Weights of a small transformer language model: vocabulary 13208.
MLP neurons of a small language model. Each row is named by its layer, matrix (up: input weights) and neuron, and shows model dimensions 32-159. Each number is 500 + 50 x the weight over its row's rms, rounded and kept within 0 to 999. Numbers have three digits each.
A block is one neuron, or neurons of one layer that tend to fire together. After each block is what it responds to, as a language model described it from the Wikipedia text at the highest values.

L3.up575:460445521537438490546464492487590495522520515432546539471495511468543485481480510469497544417524476373526505508606513541491524459534496446522456527458546540480509506566492528443504425539455454487418573488510600561516463497476492475512541518508489479519482506487631551594581478404474389488497489576472435468366510534466436517620500531574487556482548538574442545456575436465453443407486
Responds to: Mostly "of" in "University of X"; also predictable word endings or second parts of set phrases, like Gymnast-ics, Women's, classical music.

L7.up26:516417422498467609459526522498506601627404452554460508378492438442555512496492617509453485556582565519576533465484455496498447437527600556460474519539519494490535505499472566425404492485495527530526428510542458567560541455506482465581359489419503451583467548506515551492497557558445480518520467478560408538516455559467427538538510492536501489486465573514515503502447493539545522544517
L7.up154:484543425657528538505533546437585522511447512450501533534487532432608548407497495475404481615506543491491569479457522522468452491423576595503510541431542543364571496403522491501474457497444475575429579524581471586510619478560512499553509420522511455527515461458499528522497459527471491519468457472509587473481518565518484509521500482413440478475536460503523481553481391538428587444420
L7.up187:508583542483535458457538490566542605533581488469549417506478474427498499462607555499402484412516503433515528577504535521577508422461509586441579389512440597492560484525448563547468507488466474559442458492588514526478398554531583517539437517514618458491432568550454495547499530451550517518470544559489435438552434428508463583521438512481416456494496532509568470489547366550495450479491
L7.up212:552533485412544423574561538433605457591458505563478531487491551490568531500458479534470491606516546566509472531408536496497560518457448464507388478532460424493424562515578475444502491539565559430530447603516528405527496430517543461574473530495436487556601579473495488499449526513483408549460497451510515422531506587487538496520518494472455450481496481458501526522576413523454489402541
L7.up233:471457499545545533631557501523523454476446491448435509463414451460578536463537466510474511473488540583402495490440516621481520538489535517521424620584525546495570444391569599554521452378521469624541588444543546491457494435502487518448554486500531571477446503471533523480551501478448506530468591532556477454513471608465577557552386524499512490485530512587554483442499549477463458473506
L7.up326:514529472419582543481500496499417554542567485427460462578527552499463566426416490568477440535456540510528556470384519538426498436475451558439549472566490461465549507447566484527469614532432495493520518455502468507556524498501590499494499659555464583431481592528584497592555441494581397488479534470572484501493521572515534500452497513458474559447588522534511586540464480512554521467527
L7.up353:541594410495473593458537556526442484486422453494505533472546502583540540482564631482431473528558580522516513508479486480533386513462460542458512455497431564582489571511588490484474458467477414560568534443506502481573543442518623476480396414534489498480571553493552543486434481481556540516447535402583561551426532603598458497442541478508462507465428514457400483494509436544442551438453
L7.up508:517461543462436438487553560473459501533442509531565465509466479483476503432341594539525505588515540475515511574491484508481483445499521547378468518495508448538498478494555573464579544600488519524461466448455470551476498478444509464532461472433582463534516543562528473450446490529571459569561575450550530509504518615541548421601550504482494401494493475502520557548471516544623415403488
Responds to: Opening parenthesis or quote right after a full name or term, introducing an acronym or gloss, such as Authority (FINMA), Committee (PSC); also newlines ending table header rows.

L3.up248:426440476482430487522445480444466583555537480578558434463497593572466575492550502489557482564532523440456490476605471489464487510489540444520402505566478523442472563546503434605479454510560525518557580539424421458468600488510427470470453517494508434617416426487546538504388454509520493601465599562541422534632537541436485503515520472608479538466534512505523488511544487541417507448508
Responds to: Sentence-final periods and blank-line newlines that close a paragraph or list entry, usually right before a new sentence, a section heading (==History==), or a list item starting with "-".

L7.up2:545503492405474480466536582498514591498429488418461497546441479603444495454524520595448463417440413498592499469480517568560491512487491477435465441450482503515613466488490416518516421527446541592497482587526430563528585560484562478519539532403564512518540403508498501440496426477483450607491506470514495448517538515512470556512505531441499546538510596455422553532458410607506496485487
L7.up40:545381461506593523501561460546514542498531355465454574488428391559482479542533519461471558546567488484507505417506527487511509453483505480447515464547465510499483530474556535558442560469562418515529532516514482542574466573575534457405508451420510525468415437505512562429447556474598553529480474583450499466479461452477495560585590487468451498566507491556528502492536531498527383533595
L7.up55:511472526522548499469504469539445466441584438472537542374430570515489489605480553438412519484429480552538495497548469476544586527623611465541455597465559380487542459405518524512531487455515421560520545524514464531537512459429479529536473439555532473539451476558522469471511575479543390502556580534495581433560517538523386480414618486476513506487417528449414516485521520533528486437512
L7.up178:442429468462483560579523475525499592475433487494428607538466479483487508411463502532483572458444514414550549574453490507469526555505568460404490514526498566496537458449621457523419428444505492520497668491431517468477511432562449512469602440442474546435513380492543454470552533571485518550436491558538454428518516534567532606523457470529463582559495519534535508535487458510510512564478
L7.up250:533508484508513460501579413375520505450477568456542440513435445461581555477510551442477536498497489424374466413465458511403461523491490657491519517510469497526520516453404526569537523479487527472615499504530537548461464551454471477504456539521511504549470406523608499529552552481467526440476567467493529555444469490477488446524388524463516502518409542501486536575505479436537540486577
L7.up406:566571509476461553511511479577464420458505538509447547480509516514559421544478532480468528573500601488391652454489537504441440450531608462541522475484467474522514407631581455543481479483492451511537503464470492431500476566408397515473447473511513413470545497540501538460481501455498434484434533485410483446503556524548468453546490625528448481560498468596500532527449490588499492432530
L7.up502:613507459402447466507510478578443533466471465528531561460408483459534503469609454503426584470489564565497510550455457503516498502507523540548610447487526535521476438445428501539471549459542427501539525517475458457471579431491468512458570396462559487549485465502556465510392553497534455550509501516537576455424567490397589519445467392557439614594523473537435521442499502516588475492466
L7.up637:489421545353408475582448557399496460549451512488417470506493483502497474450477465535502581528538537527537527418599491511579551449521512556427582470601562430526520548505523463523464508478490462546476430540396424508528545537489550447452476542514524520586524381447487474424510445450525533452429515536449497411419471492513521568497455425595441512564492554568433501515579458524516504505492
Responds to: Second newline of a blank-line break in Wikipedia articles, after section headings, after a colon introducing a quote, or before a new heading.

L7.up5:593538462526501515461511451393465403517526501376428543538488512434541547528394540520486488438411491390569502395512613535421556445458506495504575544588501523414503464434521602454536559655478457521500535458490512410500439497597462468498515464481495472459470483491461451477463588432491521597516571514524527479475568468547614476468554557501511504541497482484520423574514435475542544493497
L7.up160:465567482554535564473484467444543378494443563446427417513432526444472507450475513442509477536574513518506499392514488495469443500458549489465553396515564507390465469478520493469595485540509485451563416391461481492466474483556542425442477448539574555492461571529556548559484413488496468564482496473456562468458494487620528559585464528441489527528407456587525488604634485505514536483491
L7.up175:403460505517443525526530536558630565465524544509596416460514466521472498535486520499447593537475541436570475421474558520418535390523503536524458430602555529525565501480463588473479562473447416455530508553599592338517498362563486475549460447484495493519499518521507477472418577525513478489533576498473478546431423444580506481487465511497493472495541398418533542429494515571578497457519
L7.up236:558509521463515507487536618522549457445473446479432497450521473494523573497505498490411511562573528419556500526479494481562433441478540470627503474437509545505530519443572525543375495523443542536512549534527523529476464492628481507469569425493576559476555468486625382489439537574528509579460499490474517457492498476392456410409497531482493583616541502492522562461504463458460607485614
L7.up246:606422413541479536478466525477524594448545538516505426482489514511523500533409553407513433561487511549548547519512514462499496469490413547603450477569455434506546491455540447482444458535483527484416483484527521494523619456549493507493508451537492406507445483521457597507494467575478466481482456421486443416372507533577499554555430575405510504517561517503406464538493454503509559478554
L7.up412:514517443512543535556554500480604505418446457461488433546494498519513447445406496494488461466585454498526610454421546513515481517473548535577529461472565457445433494468529473459569538551456545449477574424403599508571540478556434554496401489503523504471479500561389535453438587463478515488509591461495502558482490461507517416507502586465687527486481491494575532452514508482457583432540
L7.up488:502414450524510552482532378603531462519476459456511551495508594502535549434384534440529518539483502636479622467485459520490448426511503452514575480489521422429516519487506602495529576628492493494459581525505511509426484506532438522518521505458547545541540499507429471516439520461468497503507479483535470556507544507612584451412450486483421437508515489478521411518521454560523524516537
L7.up625:521536449566557484525505534467463532561499479507500548449501473486559403520509510393486529476497542538548567528557573492427535523450528474594532464434481462555491511454471530461531510490544547598412409502505583496553513433419387517424531494529539449477475498493511490458415593438560405512602502538600535521457324555486389519486554545497426489462497460535473520487644506498477572510597
Responds to: Line breaks ending a row of a Wikipedia markdown table, strongest right after a |---|---| separator before the first data row (charts, election results, filmographies).

L3.up421:489430505491482488542498543493535573465443506576368489447540465541498525474462505570365504470412611514583494534458501490544532506537573503502461462429508472575512562534557598466525529578552513515484493548564592514517456533435524456545486460432502465448427566374463482476420424455432540505510523454545597529566398527504411576578471444444416510434575505551504525508498420512460458438493
Responds to: Opening pieces of proper names and initials (Arremon A., Ja-ap, S-aunders, H.), the W in coordinates, and closing == of section headings.

L3.up122:476565510506533448561550498555534490482464413562540515524507449567517512498520511563480456500443560499499482519455469509475489512522526483514480373546470543462473531472532520561514367453433414488478570564581479545515477583495568510511439524478532523467597487462494335511539545567512396546555562574500472596565421575518446483544504432442411401423394461521509456470515503536483527525429
Responds to: Comma, opening parenthesis, or closing quote right after a full proper name, introducing a birth date, appositive, or gloss: Daniel Kablan Duncan (born, Orphan Brigade, a.

L8.up85:476404472427542505500551542496508548440530493534458419474598435518445461486508414505508510513444517486443518459479436432557545396459497448454595527465545413499472477533596500461441527506550488530406481476519545534517428461472495386437472449566530538539451489509502568511388471582455492455679472525542459532471508528507541491560544493586444531519513402510562476560519546574496537534573
L8.up175:468428487490493497483507559476501441536434511581493522440571514507426539440379460462485598529437520455520509539463485530496526425592481403494461416479554466541482512488464512559569569429481508514572529525340485526575491570466488542401515525501488577522575502506508449499454469473453511613563475505454476503546538443405520513462620563513491588460486449481525506521444406562469464484527
L8.up207:456466565563507470475465407532491485517507484528441403538560567491494502475416409469529538615424449474530603445408529569554501460489559498384441565600503367463458593437499540473486526489467488505448516450528530483615533515528513627436419510462466507496522608506570502481507540552474475557407460489515513500529561544467560482526432504494531423559511568568471520478536517541397564449540
L8.up243:453511472457531443478563476482423544447471560443450451529594485473541477474444547487453621494474434530496492444541535525553478412496512439481470429546491413438529587510464583413520484477480454519353577587424478502562463500487511633418438521510439415500483469494512492553379461580398494567560491489552528476509524485517484429492533479519532583464520543470502448482538465500503511439520
L8.up385:483529481535487450470500497576448433512550481465531485458613438389539476531463494503578489583468508492468480346573465518456501411549470592375498476429498505360479506495521515519447417516438467492446508440533538516428469482525439473539523435484393449467448511462508473539398495645424451532522481509491495469570460453511489529498403483527464524523546493409548514414532429466465610405500
L8.up496:474427423494501502506533520484507474430406461559518481550602570405550466396450443468441574535469448579481491478474553557541518534635507383497473495629527437489422526391417492425601548467486509551494510465535472517501484545529568521499482521482476478497521496513537516484416503528471489608471530452565550489509426497455581488514467516521509477502456446442422565399551455627486557477452
L8.up511:464505479492504502569515483562486477531437528440481586530588447400493506455458446549489467465521489468559500477464547467470482403509441473430536366420519502488503515576532575546441544438531444497512472567361488518437430540468388555475497491551529537538451510439429476425516532478514530599553459528476502539573512466473517544562553507485542510489462433514631476421454464525521474415508
L8.up599:465530518462517397505582402511451593541533552563568517436551528435525499472422493526506566549533488477476517421505441456567524505506540489510464416510451429480541598595515517520515509520579449487431474514389483557476411521477460386455490396480448495496551586454398413534454602496445466488621425479534447488566553413444511494478495516441581501399538408454569476428534440464520501521487
Responds to: Word-piece tokens, mostly vowel-final, inside foreign names and titles, often in tables or lists, such as Crist-ina, Marc-elo, Gast-o, Koh-aru.

L8.up61:558459474455453509539560496402497536453522544502571376504543543502541522463430464535459493430470399533446543513491507485528501432430476551515489520549532444500447441507459495633487451603492531471611482518489444528515455432471468490493477481503549530393489550501550374571438424529483466414531542460440500522542513354536527529528406612500497506526500527546622459553500445492511543466551
L8.up109:449426418438482457502560464510589458392450533528457471629427531447582497480376482527483466423460486517519461482530559512546556448468538497474590487527504494559478484498406553435495506560425477427549483472481506446421487537498481531513531419539559577362555488416551524533438448468515508454527524508499557552542492513454542501495549489514401488587542482503576521490514428520592533480499
L8.up199:496500423557447389539578478568553530467461502483536502547524479475579503425533572434484537513475487522576526478451472525483520428533505485448501500478486485545539520480560438499496499491502421445481500458448528407478544608634510443484532487511539528447493471483533430480460533456477578516533607422461383452536466553473478521526489515505438503521516488547465465576508377339441520510576
L8.up261:522495475455489425482524483428465453486348472486644581577404466485585448527520464516408479550501505487514513496452582477466478416538558432445440496519430533529533497503547494489514461480546564431522426422560507503526485467506413526458575481556528483516511472412596512438493533449439540567470490441410567514507459457567517462505526499518504575544473529596481539458576405481461409478442
L8.up535:540596507564572555480399484538478416485439577383446540573451495531508540480495533540437451529464522553491507454385445436493458609528527424499498503622420445592495552471531449472594578502444453501644562509486464500542476510540478510494428580386505399495513502473539500491486481562554587528474471458501514477572510604479525497487506487538541615510465523577545433474512460527482504457447
L8.up537:485579384529502431522418478534516478441493581456421554506510525464537438518543606469476495518422523482565515407604448505397488425554461561535504453516454470518546526504533421419563454529584504559494488467431570421531548457544502514434518534501621517477559534506458408528510570481520427569519528533444498441483531541419482465546573497422395478409476441596515430515487494539446442516517
L8.up542:495585469508591516509481428549551490413545432441508426518432523543430497478596471480434378509526441488570565459525510494419511459547484501558505448466542535492484462492430553457492587522508521469455508496461526485446532382541544460453430471478565605511502517487433551501428572433502554569547430469507560463504518502525510645552468378483599524448477379523507490514460458446404531450469
L8.up634:513507506471566394437545516519540581377493449561542456468503480484531467459531516631493568532521515507524445474471546503523429441487459496489532575451534519474479569402480445530507509581401379562510538498532558531540508444511504427402515498496566537449474480489444448513440497482516501510638422497515527427490505586419572457442456388551561503462636539464397496494452505465415563497596
Responds to: Line-break tokens that end one Markdown table row or bulleted list item just before the next row or item, e.g. after |---|---| or after a footballer entry.

L8.up35:456519428517543443515447511468520567494475554508521523505555443499410585538474615555574457541524478533532504457493497508553446511511514484588494519507491496465514573517524485412523521573421493429492568514539441587572526466526508446524407489420454640432508624512479557527519503498484459511545558598513486443527459525438442532499430410540544530431527449522579508339545531465529519470560
L8.up108:494445516465582494557606524504489493500531438527490413578527510509373475498492594558393476364531551459544450494481516497491515419523466487495511415500503558535561527463531555562557534478475564468539491464464543485508459499513523501561472443548534514483571479436415531518389424499539476417449594504573539484511499375487584481535476439601489421419524460506496542387473493537397434529527
L8.up119:579428524394459540498527488541643493505476441488544493553486469555584495416473535476431527647459491450521503496512535622558480493456557566492398489529424525497512562488506460443526420519393545526506441578513465548544469465520471504424461490389441545515620492513497457492553569489527619497531559504480474525578570516511447556546488472551504425539567517532442438432530474424532476383515
L8.up345:592430516409487488553503504466441452463494482482517532523537440383414483402505559495438499423448566479515452504469525391435540501502560605493353512469556561505456528597535509546515426575537606453457507502510500542581453495518581527599414457459455478531458565516559525447487549544494579462455597509619503510457509504513553490483485513420520418532539531477457493500604581437556459483513
L8.up394:448487513478423462451553460484425463555408586521478479523436564585431561486428517554419476396492457484485499493460553502586439454489499441546459432531480509455517385486500495544455577552549539507536504461512434596505533436474483572529534498487478537476537521532501419499446544573576603507495583524496560454479506519519506479536405453518504477457463541490510544448490444578479470504478
L8.up457:418458508480443462559515514475467490553481589531396479585617538565529436509499536457449516530502457513496498490554535461531524465586388586487455474470507385512495452509564532446508467436458596529581548625471541399557509477452536455516528535447530522384576515537498447470550529438554433439544543572533502449500449469521455521400484483551523510529468533491501470518535511563496339471569
L8.up491:509469466513489538582562502474460532492377428445551530539500580473531518413521463490496457497570507425497548429429463518546529402578556511448499560587394667445505573448555514493488527574509492454442588534598443457476429523525470562499515555466456443515451532459398493435516429550578502603467534506506538490535596474533462484536460516470475451566499560576414488503510416522475474483529
L8.up579:532511409538524520558483422482479518469416388524523487545536495503449472469493452558453493491566579500524391411495510522434496528428452554491489517570391468444487389454567479477520553443594535489450545522510553539432461478505549474464500527449499461531486480448538481545471499614627531602438559495397520547447452465452566520545511497541438558520530539530466591559528499551480423419487
Responds to: Opening parentheses right after a person's or place's name, usually before birth dates or years, as in "Jonathan Stewart (born", "Kessels (1987)", "Srividya (24 July"; also some title "=" and date digits.